{"num_hidden_layers": 9, "hidden_size": 640, "num_attention_heads": 10, "num_key_value_heads": 10, "head_dim": 64, "intermediate_size": 1728, "vocab_size": 17878, "hidden_act": "swiglu", "norm": "rmsnorm", "norm_place": "out", "norm_eps": 1e-05, "positions": "rope", "rope_theta": 10000.0, "rope_fraction": 0.25, "qk_norm": true, "attn_scale": 0.125, "bias": "none", "tie_word_embeddings": false, "parallel_block": false, "init": "uniform", "init_std_qkv": 0.0208, "init_std_o": 0.00491, "init_std_up": 0.0208, "init_std_down": 0.00299, "optimizer": "muon_variant", "learning_rate": 0.0114, "lr_mult_up": 0.63, "lr_mult_down": 2.0, "beta1": 0.9, "lr_head": 0.00459, "warmup_steps": 0, "schedule": "cos", "final_lr_fraction": 0.0, "batch_tokens": 131072, "max_seq_len": 512, "doc_mask": false, "train_tokens": 887100000, "max_steps": 6769, "dataset": "wikipedia_en"}
MLP neurons of a small language model. Each row is named by its layer, matrix (gate and up: input weights) and neuron, and shows model dimensions 320-447. Each number is 128 + 24 x the weight over its row's rms, rounded and kept within 0 to 255. Numbers have three digits each. A neuron's up and down rows have the sign that makes its largest values positive.
Before each neuron's rows, "fires in" lists the words (lower case) most often at its 100 highest values on Wikipedia text that the model never trained on. A number after a token or word is its count.

fires in: "two" 16, "four" 11, "three" 8, "seven" 6, "five" 6, "six" 4
L3.gate1532:146112138124113119137115150093122115118143130117134086131077156138097124158107127079158154159116147128130114170153081144118142105108119147120109117080170134123092114129193112139120120124126108111107126124149132137157115137117166137179120140150167100152180127095145133141107118132117102142185120151130159108103105142066092139132111118090077103165135114107138130104129132130123144121137
L3.up1532:120062112128173104120122164128119126168143107130113124139129145127127151131086166127116120146098140150160198136122110127134134169173083143144101142089153116097126117134130148124135151143130145133090136086125114144126131087082090097125107130122110153108139153116091124107095107134116152090099106178133100164075106158102128124147103107104167130147123095106111118116144121089141154124067

fires in: "7" 35, "5" 11, "6" 8, "8" 8, "12" 7, "10" 7
L3.gate1213:167121123120143083082155141152147143109117161146133156128143164142092158166169070151095154149089100119123119129177153150113111099159114119087169156110104119163126130109143152108141086144159151147155160099148162105160139141084121125152119152127107119152128164145105098110125138159156151152145081165153122093129099088102144133081105129130131129138135078132114117112122123120158131137112
L3.up1213:144118148132084145134108143143153136088114151155142151132129139143145102118149116072120165154120156110132116163135114136092103128145172178162108154146094154145127163100190122114148119123160135147154163126106161127141084110089134138094097113159165196119083123156081104127122145142123147160125148163098132105112166154152096113129130072127149142120138128085168133121110124145094120116095

fires in: "is" 26, "was" 22, "be" 8, "being" 7, "been" 5
L6.gate433:138151132136123136135127158111127142142123073117129138134149090113143088120113080168078187115185128132117115135129173144140148138098104136159034141077137137090167118129138134157148120097118154129124144127146098117148167166125165137143134122137122070142109167100160160105147125161129110165136138128165116132161128148156140144131135106126150147115091115126129100120179151174112107169149
L6.up433:178164141132138129167122160127174089112143133114090167105153132102148148108106140156123154112100143114118120142092112120119139101094138118130141140108149142140124148107119097151158170156107168123132126122118198119132140151111156139140127131158126139148138143138168178083159097133163098100132098127124146159107132104118094137129120143127101115116097114128131157144195139156110138173141

fires in: "in" 64, "the" 7
L6.gate1400:167120164129087087155079142100103142108114110146123099129145121076153085128126153105145138121120123118124115132134123105123120102093157132119113111160105121145125143094144117106078129110107144142169111112099116141142125101090167139070128136123134156144160138154089117161160134120113155141107129102153146144132151109144139097094160125143114150179149134150116139137155087108129131082149
L6.up1400:082113152115120115155116133137128129120155112071136107111119101140122109147174114146124127133110107100149149127131116154153127143107102115146123168124162136107072181095149162073131105120134131165137141112122091183130085143142104069120127168097137131105186151142128116160141107118112137106133142054110165129144134116134125141086111143121135068103132123125098131136118117109128113130114

fires in: "a" 30, "one" 13, "two" 8, "another" 6, "no" 4
L6.gate1348:143159126136080127139136110157129121149152143140120121172186114180107119114129163076101175156121141141153125133138126128137159107135156099093144163123117093092157128123147140103114111123134108125085099122146107108139140095120166134149076114134179113134141134132141074121108127107135098126165087160123128143135133135088101171128132122126094118102161109132141137119155110129106115100112
L6.up1348:097139115162111147187119123082116137171129119156133106078128116105122131086157101144125120100117158127140142151111118133118141082105067112136078119133152146132105107149148131162114091140133147131103137166127148103141111159142131131161110109126150119120114139083099102119109101131075104142128102117134138171107121143157121155107072150162132170117150119114074150105149168118112142140138

fires in: "and" 35, "which" 24, "that" 21, "this" 10
L6.gate1717:128118119136161140174104119135129139127147122137156125122142087141171137125155120150173074128118118124100128114131118143074078111150145151122128118138154128117110127145111128069073155156125154164132142167162104121127168148115105137166101117163109129123136141088196114153119211138131147141115110175147112138100159107137111144117105110147126133114140169127154125120131111127091123102108
L6.up1717:135085120172159135180132138134154124141105121126125155146187098185130091125123159121158164137117166109134131152164150132142115133122131169139124088111137106109133134145154143132118132145143129129118165122141105144177149110135088128104091133137136104112161124159150137118118103122116107123135128133133118146098095075143103100167113151137113151126130129173156099090106143117122124059146

fires in: "in" 22, "california" 8, "on" 6, "utah" 5, "vermont" 5, "massachusetts" 4
L3.gate1407:134124122144121110131120133164136143123154108111133104146104077123148163131185092128121156136145143137140135132142166145161121112122117107121185142137128120145104168141142196118084109106117114157171172129125124123120159111135124130099095140107155095179119137098129110151134146108090107153150124089130112141107178140136092125095116157130128104152096138097098111117148133135133123177158
L3.up1407:134132128123142158086111132119104078125118128062138153125171128161128154169114076094141112169109161129119144122129150139099131139102109122111158152192133147121120152126100114110114145128162149123135159123144140099101138100118144117134155110125120150113120138138171153126135107127130143162087120099126167104116125150106121106087156064136166146101115132103123135144137120123151183145098

fires in: "the" 77, "briggs" 5
L6.gate554:102147142123121117118167173122137129115134095163123067138161149106121121150154109114114114138166162156147123117154138128119132145141164118156149121105123181116105121138122115155093112108123082104177143073169082098133112149121086118134139141126132106133122153121126117098099103166053139180102116129126106120128136094133093136165123146142093114109136110134130130108136143137097101116093
L6.up554:138131131138102101163132132158152135102142169110174082131102113119157152121107117100157115180070094125154081097119162181138158113104146141123149105118101177134179156125134089128103166155110117128104131140167124110119107170132112168142119147122173140156084117138137167105165121112145138139112143111118104122138168154121147081125140101120159118093085123158149111142174146114136093130094

fires in: "american" 32, "british" 11, "japanese" 11, "indian" 7, "california" 6, "australian" 6
L3.gate1008:125119092156131138161127125153106125143108116156130101105166109121128138099115138138136124162100144105112156135130142134140141133125152112114146157125101165148114116121132134148090094121083123102090134114150133144109176080150153146145086193143148089135165130116180125119078106123098105134114127119110135148140099126133110130149142173160120095100142127064157143091159112105144133147101
L3.up1008:145142173143113120131135153157092070157109102129095144108190097122154136102139128150137081154162115173111153130108148130142110167168099135115133109154126147146103095134138108141079171132107115124120125145135116089146124125118129099105125129150082143169123106077176162112151124130145119159095128095138165168123136129125134132131141169144169132122138109163120177120151131153101107117134

fires in: "on" 75
L6.gate1496:125134099127109149102151127134128162091168134113111109144104132164145105135179143160150108127146099118103116122164113088132151136108121135116187122145142125136142142124158153136152120143136096118122145080067103098141122094103145106094118143100126118082139125156139144141121156103111141084122141092130105122124131168146145087159132092122139140136102100087123129095097135134139128161129
L6.up1496:092102137116143115102134129139104118107152151118149144151120077100169150148190140103170166100147114107139140134101072124178104139133164097132133143135141106118105128093154125099128129118131141137125177139107096160120174171126134128141131068130135111120147135126111127175089112159107108106144133111076153129130127126104118124145155138144148151110148128128120113175129126124170152142152

fires in: "he" 21, "i" 9, "she" 7, "flannagan" 5, "nagarjuna" 4, "johnson" 4
L6.gate242:132131116139115148140125162103099120115140151136126112100146142137140119177131120183147142125105150158132125128129127079117124130177114114094125110102105120170123164125119114169117074137118140130103121138130110164147151129095096145133109105162131134116105119125112137137137102108094114146122102123129159145143177128075160136090123084138118138117143117137132175124157096153100111163136
L6.up242:100121130127130114127141147159125137140082134167093146122101202140151131138157103120111119134116095136118116143169113109121117115151108167131117134153127192133198118131133177158118170184173170148113141112157142101109137129098144139092110113139142121150127142164110149164111121119170120135158160141135153105106143155110149152128113110124136119116120091118099130117073074127157115123171

fires in: "san" 22, "liberal" 13, "president" 9, "labor" 8, "rabbi" 4
L3.gate1569:132137142124143105123130158128140142127152140134149125121142110161125121172109130119100116103091128125143152083119120163135165139160159109104141144101155170103153065160096156187133123150111149112110096121124149131119122129121127144126128144152143135129126108102162132071099102135094161125132153108089163114117137158173086120127055164159137101179149100127131129149124119113133150118109
L3.up1569:116114107134127116119081166123116069116107101147170116118132143148100128142127179108120165136109121141134100110125126163137096112066098106146146154085139098143127163124128082153130117153109125117132112167121122155111161159136111136116111160108129115144122108131103178140139131121115097077095112151121118124160133117093138156089111123062136109150160127097132158136181111145142134146137

fires in: "japanese" 20, "george" 15, "german" 11, "british" 10, "indian" 7, "french" 5
L3.gate98:103116162115130142123126100166159123168095119134115112144108105175129142164146143101089156124149137096156129127122140090086105145128092128121117103130141129116126124112139110139060096102122119124093131093145104126092138130109155114131143138125152144156133122158132103109094119143125146112115128169083103059128110144097101123119174174087105150130147180148148131177131138104134142140085
L3.up98:179137138111100134141171126150126114117105127115120088133134161097103107143162086130108103088139170103152151094095131139108140136089098131131143154105136109150137126166125129128124181141163095078085078117141146147127131140159146124102116136136127109158138133159126119176136101164142131129159176124070154163085132129131110144116137144122131164110113114158077117092173112119142140117127

fires in: "by" 40, "at" 33, "in" 6, "from" 4
L6.gate133:123111115164100104100109163152090121141123109133116110135140131152115115130096079116132141118110107159080147158137139115166086088113091139127125141150102136085165154110085099156123133146104128119102150097143135099110113117126122134134131141130129172155149174172150147123146109104156100120121137121113114096093130136089195100132073156099089165171120142144164135145112167117115150144096
L6.up133:124142114146100123133150129181143097139134162137126150138103114122138134126116146121161141127159134094128117111109116142151148099101131093110152142126156154128125112110147163093159149137093101138070123105123136138143103123183059126143130094102142161132159169118137185143094143169181148133072080110097189136115163129131107159132122108170188181143119131154119136123117133177130153192126

fires in: "born" 23, "died" 15, "life" 6, "killed" 4, "married" 4
L3.gate498:125131120061157109113121154167087141152129105148089097132153158107134128098118069121116124136169089114132148138126105166137132141119158111114123088101110123140146144088112109099136175151111125155149128148128162109115085152123117142138127112150121141139169110135145119134109126134152122161112138137137117143137106129140094139105140131109136149101117124164133156119082088114109105112127
L3.up498:122129074122156094118106147142096132147135125113181177106156133116170125125147181107162151095128106119155095088126113122100140119118111114126122121081084157116079141120139142086096149114108145078142091115126121163114125125124137105148084134164118115134129128127097138143123114133102137081159115129114145162166180153141138101117175100146113088117144114107122144102148146130127096164164

fires in: "as" 45, "under" 11, "to" 7, "of" 4
L6.gate166:164154172147096145095150091130127108119108112077156135131124085151120148103142119096166158129119120123109135081106101142113143151114188102130131111095151118113102150086126134104105150106132141100101137146140160121124158104130120116160124153105141109112105141152077186109148106173085167099150096164146116136107148146165140129110129121070083143135114153117132139147095130133109092155092
L6.up166:091117141092122138103145127135148127107157113079137126098152138119106113143150136106135161117117165155163116079156153112112119137146105109128126096110111103147121218137124094099116128088120141119106123179091184082089116123103154149117148120132131136136132139167116134112138157098149115145116163115082111192122121128161115155126111129147128143126124112123143141090086105133123153129101

fires in: "the" 54, "this" 7, "a" 5, "s" 5
L6.gate1472:119131129091102109122156094170128111068153112155120124119151147081170116140163117142098141131127088114121119106145105137156116115142166080165136088124153128121101090132124145139161103077096096150091098134114137119123137132145116118123147129143153118120134113119110126137115133164092117122121135127081130104165131104102093103149156158143158124127139096084124113161167110137157113146134
L6.up1472:095100121150144188125150119103195108126159089094092148110129158100148157090131162151152120111141135123084089141125125111133140116138105126093157124126119141176151097160126120145071087121098138136114158127144140113146159143163172124137160163067144144115158180109125101151128107106110138067154149144129168137134118154128140116122111155113133158156154087105109105119146167111150100117127

fires in: "it" 53
L3.gate624:145142094092138148109082106128163113090115081140137096122119111132128115115142126159119158144127128105134149130122175108118090161144156094136116131119122186116119165127163125096118166153121145100113144152101152155076094067113116111127115135150123113151144138093121130127123108096114122100144112147087124128127107110102143126145111119129130123153165169134119157134130105133144118169131
L3.up624:092126127128141145123142168125172124154091089131115122108119098122118158093088190168112144151114135119114128149117103172139130112114137124190113167064118138116123077152127122155141118150193120068122139102128147128118149099141104115162127118099154158179138147132129134159116122103131138097138123166120169139161110153108097136154145111102127108121138149107136136160097163094132140113123

fires in: "one" 12, "other" 10, "another" 9, "two" 9, "three" 5, "some" 5
L6.gate1077:126140134152118142107096184130127116110153081149089127143131130108124150114146134126132085166123118159147090143139120151117130135092167140167121145112073113100152121121142154167124119081116091106140126086129118104130125115125119133112113130151186138122120179110151111132144119130147134136081095161135122155120117149144143104121133121073143124148120116146155128138134154155112146100115
L6.up1077:139113119138097112140088123122121134175111115118133178109122131102145140161129105112147099143130172102138142144132151117117145142143086101078134161124105155115101053148135124121144096145103131128116137089163114141153157113159121128151106136090129164130180163179170136099162153127132134150129057118140142140124140142171151148130132127190135140147119089118159114114191127132107118155141

fires in: "10" 28, "12" 11, "8" 9, "100" 8, "14" 8, "11" 5
L3.gate1565:130116081123101127114139146099136108132105105126142138129132096125152157117153125127127137117109143134121116154118166124124165064106094110143108143139128156092170150130163133112087075126119144107116108108166138151119132132144111084114149141127107092113151123106113145142177166120120141142149159129126142146132112150139110174133132181125113135100127106144160129115090114137174177115134
L3.up1565:160112091107118121133139143149164082147138160094177128174113175131133137092139165145106147167135132128110176153109142145116097134120130087115128153105095113078129134122122097114142138100141144136056101061167113089152120101174144150134148130114115118134101164183107154110124105143164135162127121141137152118147146141177091134104109120123120135108120122111171146136123134157135142107134

fires in: "january" 13, "in" 9, "august" 8, "july" 7, "september" 7, "november" 6
L6.gate86:119125136134110144099124130131094108092094121148103110134124106137122108154118113125129131136121144113163117127150098136099118102150162118147145079134147121119155119115128165115168104126157129079139148102162110124158110100100138165114102121120132132145182145130175165192157137122136132152117129104127106139097096141111118138118120100123142097120142147108113142087156103178146127150153
L6.up86:153111140125101126135148116151126142139146132069123124108129139111124129109145155110132178153159102083103118102150152123147117144098141144151113122127097094139134133106126126121126132085152127148110162127182113162183136145161146137139103144151115110133150120120129172152129141130148084144126086127090121135171137128157145115170167105106135080119128127066163114122091156115105104132127

fires in: "in" 48, "on" 30
L3.gate918:145145157112127138113118133088121142106130114110115108164114084156137125124098150107144157136087105101104117150163124113114151104108106077135104150131106104151112133121125122125089152115126096101133113085134105125130114129113118123119144074111162170175161111108156135140117128117150123148096154080101145128110114114114109151137147146161196164142125132144104141125140166093126141106130
L3.up918:133159121141131086128133148130133171157171150135097136146138115157126146129170103133113109079164137142125143116101138125103155119158135129170126082149074126162142149143137147100108138134121078124146107098110147112136163098085130088139112150096113170142098135086140134127160096165130098168156098138130131130116149166127170125111127123124180164140078124154122160121165105123137107125124

fires in: "to" 45, "and" 18, "or" 8, "oz" 8, "in" 5
L6.gate251:125130154109159118125116140124156102139106129151102140117130101102089118143106157156110146103152127160157142092097130120123136116136106145134106144191150141090138152134116143110076155140144134108169106183108124106138127120121142117152141105120146131128121157137106105107150159128138110112119112157110098132118132139127134127149098133167115119112100159118136120113069107139125149112127
L6.up251:101155111101124139091104167117099156107133110099120116091121123126096145127111149152149105110125131076104133122122119149129117065123119170137139118139137145128129104121110127124154173122118181130138169123118133107122101072133164129167132125100110099110133113156146166083117112139171175135138142129102132114145146190135121141123131166130131079143109138102178124168118138125189151132186

fires in: "march" 28, "october" 10, "december" 9, "february" 9, "acuera" 4
L3.gate1725:171119098155156133181080133118145120093126092116063160110109152128100083122066147109125156112159136128111088101108118173115080132127097090123131140086129107119155155086149138153128109127105121160108172098059159136132168115093127138099120145132131117122155132110122155153158130116123115144167133115100131144173129122151104159141183148136125157155119091130092178136131119121132105167155
L3.up1725:105118090115139120102096105184128109114115166132125155156121129126137120172079149122161153173062149122140148177146152137134176119163118101097136165112127157136127138120118111174130108079127112124114115120112161135143136163075107089153084104150137141101118140110156121159129166161090075090119139149083126104112105173110100138134108111133130132078106133128104127129110159123137126145099

fires in: "in" 53, "during" 9, "case" 5, "no" 4
L6.gate1555:102095107103098148100094102137141096127104153081096119113159120117129067099119097132109190133131127148161078119127090088167114141123140088098099178149155140146125128136084148114154119118152141177109156117112115130158119159164125096185121132115147134106158140159137100106114159118180126111096104095125156103144173144130131160109135171147117183119162143148125110138092092102145060120137
L6.up1555:141149147112075115153126084101111119115152139105140109170108132143105122104143164147148115104152114146136107114097107115153127096116090075131103137129138138108155127116119093160156086115171156113169119073119112110114189076131116091104125142092133151118124155120129108118117153128087132161140125121119085134142181138114135124137080176149124152081165159144138124154131107098127114087164

fires in: "to" 95
L3.gate1281:139095143147141110127134121126120160166104118123165096164176119159134118157146122107124112058129143114145163129108069107122112140141110121113145165133141158144127136119102134104074142151156157109124132154132151143109158111122154114107123146137106158127134120086171125136127126112103126133137156125108108123156131118117114112106148156163082123131128164116115099114130122150133120155131
L3.up1281:115089150142158160128084130093094173191097151136112117131143147131129122135130130115157095161125141125175141154143137155129145125155122088131104131093141113141131149113110176074130135155131131102136137134128126133144179108106131125094130173133141164115144163113112129126145186146141114125112118129114139109132121126125142130103126153162121151100129091117131149154153117170143121126152

fires in: "at" 24, "to" 19, "with" 6, "by" 4
L6.gate231:080120122122099121106161171136127085126076114093139117112144142132163151131135109120143119117143100161107084124163131120133138151141125128079117171126106111164124102135139137149101153161144167087154104121118103122142202160145122126100125168127157116132106115108120133103114142168157157113125145138117093114128134097124118116097163120116136112136134130163122119140109160151109129163092
L6.up231:159115149113119107157144135150121100116159136158155133147133129137131133110116136150150156127111142104118096165126170144133149142136126099121083149095098103143126129092102109110117113128130143118130122129120153108089138113135142108156144161107116132136128127147127123104162128117112114125217163161128123145107140105144147167168102138114106107120203113167155129136121106143139128154116

fires in: "york" 35, "california" 8, "rock" 7, "states" 7, "florida" 6, "mexico" 5
L3.gate1624:175138118216132164132144091125149131091084117122100096104135134131125186121107083124172155134083119074111128130080131098150164116125142136098114111134154143129109074134137188165103114130133089163125173070113131142123136130148090110107148153128107095195108096111160134145082140119144144139158107150133138113075139169124093116123118130153137099111134145142169106137152164124135109133111
L3.up1624:119140118123124161140078116128071128123068143108122201088102116152159114144146155117126153137099098144157139107146121167147138073111116106094180138090121091076112155136144153104083108138155097159115103118101143145089146125156166131139094100107129077145115132162136140093132130091157129105127113163141124179114113134112119144119131134124160132096109124101136120198107102085128172164145

fires in: "on" 26, "to" 9, "of" 7, "along" 6, "with" 5, "under" 4
L6.gate445:146103154147142073162082088150105149111126113122140131101156129134142138104124138148131111161095084131136108153150102116169143129146071134143147145164122082100175172090136129100139118128154124127107151128125129126142174123096139102129096111127119122149122153125111121138154132123122142081114108119135115166158149135160148126109152147131115149108129095117142101136116150132111131113091
L6.up445:118147140115147149117126128094097126109165118133142141149146073151099136069159146142072135127147162114133123118087135147131144158129115163123103127118159132126135149128129113125128117093153117147139152105118090146134120105146165113147104098170123151141126107068132165147094099117132112085163116161163112171121135140124126133138150154144119155138148123069101123155117121121099098166113

fires in: "song" 24, "cm" 16, "graphs" 6, "graph" 5, "album" 5, "award" 4
L3.gate1392:154134155125169148146145126112123152086099173136133135098124154145162160101115175141102164191138169128132125137151141168134135152137110176148100123157158127167117115152130103108050114149100124135125131102130124136129162137185180131148132114097166134151156131137167102173133112099130125105129120128119160116135092123112158128161100122097104150170114112131116159149126102148120127139163
L3.up1392:151152126098120131150117141160118118164108096145133116134132159121124158140143122144114134122121120116132187130104097132141110134180102099129095163129148168105172087110110105113127097136111131156114159179143120176094156145160140162171171099086118169125122098122144111126149167114161139161114104104121136137135133167136168164136122124127117143137139118161130138084113166144134109146159

fires in: "the" 36, "it" 19
L6.gate1054:134135115164156176159202133125163121155092108112134115090155181134093095119129126145143162123153126110095120164149100146125151152122174104116133134133130099099137108124164128158167117111143058090171140134118157157143102115097078152131122124125155121149160153143086133114156106088149145120114155130145150151132122109155114116114114118109149101166119105131149147118131164110121118123095
L6.up1054:124140174168081128152121119102120126131101126111153126109133073124142154124116074128147141118122143087146165100126195117117116112141122108155131110101140112164146173102149089076104144086086180130119123100150145107124152112102100109139125127141168119098071092081154108182117144118145162105092149063118108114135125151142172140123111127143113122139107144116086123136152156124123126109154

fires in: "well" 26, "end" 7, "it" 7, "also" 7, "as" 5
L3.gate772:116114116163147106162129108114135144124108090156140117145136112128181153105135137167081171133117147106124144110124158138137134125115128136163135097136154154151159150160131135122153113160100126145110119139118136167097139116109109132137149110148167165143113101141101126101134105114162133121143150097125193119131188118150128126105114139124133133116121163138115100169124111176109150105097
L3.up772:095139135089113130084138099104111115123132118162105104127138152102139131122147136114130080108151151090109147140149160164114171129120169119129124151154161133146108070132122148149138125141082085111148185127115144107123134109149114101132148131138103117140115094133136136146142126150119198142110176126155122111139148108137090103138133144150163159125117177142136112119105105132127121135136

fires in: "in" 60, "sociology" 6
L6.gate599:097122129084118128124117117112112081093138124109110073092181110116110128118151113135141140130116130125099164117153123140103134132122084132131116113182170117163147132128158117117128160150139119132128180125139108184091122136103160106127114136172148161103110096130133147168121130101148164117124137172149132167182144150150076138145080141130146171169169133138117124112107127086146162182095
L6.up599:143155128107146123130163142093117109099053141125090128110176128160139115088098121104148105157113119127116101107112102137176159143076178093109093065101106121131119149104099146138150118124140132132151142112163129113132132156148114133160167099148161157136148110141094150106079150156132160133098131130080191114118183105122137118084153119087172126152107097114101106082158122127157134128141

fires in: "july" 17, "august" 15, "years" 14, "june" 12, "year" 7, "days" 6
L6.gate991:154142138146088132130102136138133115181068098132146110098122124091132108078085141105152152199101168147130145130103102163139122084124094146119122133124132104153085110107156125112172128094079162134102122110102143133161116111128085129159136106119118129126130112143158133102129128114118115113088107139135144177151126110145131125102114155088153100106135100111102097099120187115134113149093
L6.up991:157179148156108088098112115121129176127102117127118140102104126175100122096134121101116138145128161102153124129105135145102102163128090113148130144096122152139156125129107123125118115093156134099144131163099130089113148172128131093111143111143112119115147137120092108127159137078128122115169158150123192137130090136161118089099105146076194149109135087119105138106117155141128154103115

fires in: "on" 19, "after" 16, "about" 10, "upon" 9, "of" 8, "to" 5
L6.gate191:117130077097122151163157133127139183135130145106154124118127116147136163159095119114105102124119127082176169107157131149124145124131110111168120153125147101103111144130139152101150096109115147117121098159152142154141118091167165099119140168122148082133133129148133128129094171150127154123097146158150107136117158156155145144122124141126142128164140141145119110117125112100147135170184
L6.up191:143172093135129133142129120105137144187152132151149146125157141082080154126166174093161123130135089096134076134127094115155140176144113152144134152137093174143169113101127147128130137092088162148121104134138128131140126119114105162099110134110121135121156123119128091126160125083132131082129113108098106090108136142123120126170110134170116159152126141086127117128140119105171119121123

fires in: "june" 12, "september" 12, "may" 11, "october" 11, "february" 9, "july" 9
L6.gate351:123113106124088107103092127123110111151141093142162134105108127146069147079152157110132149128122148133107082136140114173119190133144126086137144138146110146143171140133178121141115104139126155111114115116114133122151145070117157122130126153150099158130072145110138115094116129114106103154161126159155118137177131121105133137113174142130149136110160123157143107126152119128128110158068
L6.up351:146129129172122156137138132169123109133130091096169138169129143115091117105116112129114146158126110117143135135101123165111123106128134087097140128137120135102102138189155152115095072094180146164150099132130146121115087134171163125102130127129116165153119120082132139145092100153136153124108109142123144110172146126147147131132153105065133122107149099113086132111158159156169115141168

fires in: "to" 26, "that" 21, "which" 9
L6.gate754:177135141137111085180114120117086156127147118133139129109136124107140107136132174114189111079109120128114146077146144124136120102111154132153138178099149135097084114129150115155112148153108136074083118150140092120148160119106126157106137139143155125117160126160097159072163171121124109135139118146156153108098136117105146164106098111155099117154155135138158093106073145110138144175125
L6.up754:126116174136151159173099156157131131132117122141128169138135088148126135094132135137168134162118102135137084172155157044095110159105148076130118088164131132144114173154105129158115144166116174110108115091113117095123167119135129169129146090124120103121129106142128175083113152163163167178131121157129109102117088092149144170150144118131117123161150076159150144078168133092161165078139

fires in: "was" 30, "were" 9, "are" 8, "is" 5
L6.gate229:109166127101201191143172117103105174088147126106122088116102099157136114109122131159155169123129156080162170148142137134126103136121153128114135103111134129147146125130117101125129159115099138134111119115151095166108095118171134177148124138143133134123105133103122094114116119187099096120152148136128089130110127142115110107089171138171114091146095129141077102160171117179142131139168
L6.up229:139108128129108125105096159110090146169126152157121167120141117118112129152144149141132118083177129180119142125099141147156101163115147122121115069177130116099158107153138132158140138146135174149169101133145147135152117120113135078090096127144116095130133148134134095179118162091138117080142110101153150105132209099128145142118193131149147112087100155120136117133170146115134087136141

fires in: "government" 18, "admiral" 18, "state" 5, "parliament" 5, "aviation" 4, "west" 4
L3.gate1234:142110120125128124120176144165127158129170093111136116166129127085152115112133060129094092118168088140092105122153154144086134183101099163128132121163144123165139097134115123146131166132099151110051103130109154121137194172107105156181171138116110128132109127107154137112132123075145134111101098136137125145131130121169155161119122127142084162124091156130126101108143108152125101139063
L3.up1234:102122133144139174162123119116121103091142111121167106081131164146151114095107157133103133101068131115094130095155096121111153098122172126093098145126138153105121170141114090118172100115134113143138099165119139132131062146138142119150127122128136120118150112150127090116134128126130111095121096152142103128141130055124120134135098124128128142144080099113130136133114125098076135122177

fires in: "one" 37, "each" 18, "either" 6, "a" 4
L3.gate1440:144181144154143110125138123113132137166142121167139137124152088132127102125129112091164145135097103128138103127142095090079162136117183099138119116125146111104102127128146120143148121103091147133092112109126111139167135126131110094122148107124171160169159092140153168120133091132175171089127133121115112098106097116123146117135159142132113080125116118115149136083148137119129106104123
L3.up1440:095132129124088093120140134115099156095095101130124127128112176126109099122137110090142078126102122107097116107126110170113123101096149122107122132151132111075156102115155140151143138129113116099121092091134101161151147142134121148123109170129171127142132128105154102137138123137133145126136087085149145113058138124161131115145078127127124120078111121130136149099132167143154126121086

fires in: "years" 24, "during" 12, "days" 8, "appearances" 6, "months" 5
L3.gate954:148142111120133150134118150105125124130106133162089084115137088139141127133143127121141104129106136112129150139154115124118156117152128154111156118155091131156125130119101137118149104089118154117075151098119094124091110150165113103131166088120155149123118113138101187174147187092148097109164130146126143098138120146129134097083148103111117155134121154142127153153131115147145099130141
L3.up954:103094089118126152101125086120142164121158126113123154138105120150141163124095140126125180134130117043101155148148083121115093093135097131097137157063122165123132139144090148098183151108097148116158118138093191157140152185123124125117094147194096140132109138131139142125100124100137149142120158092099149149158123100133104138110108126092155122109099187128139091111120176085097160102170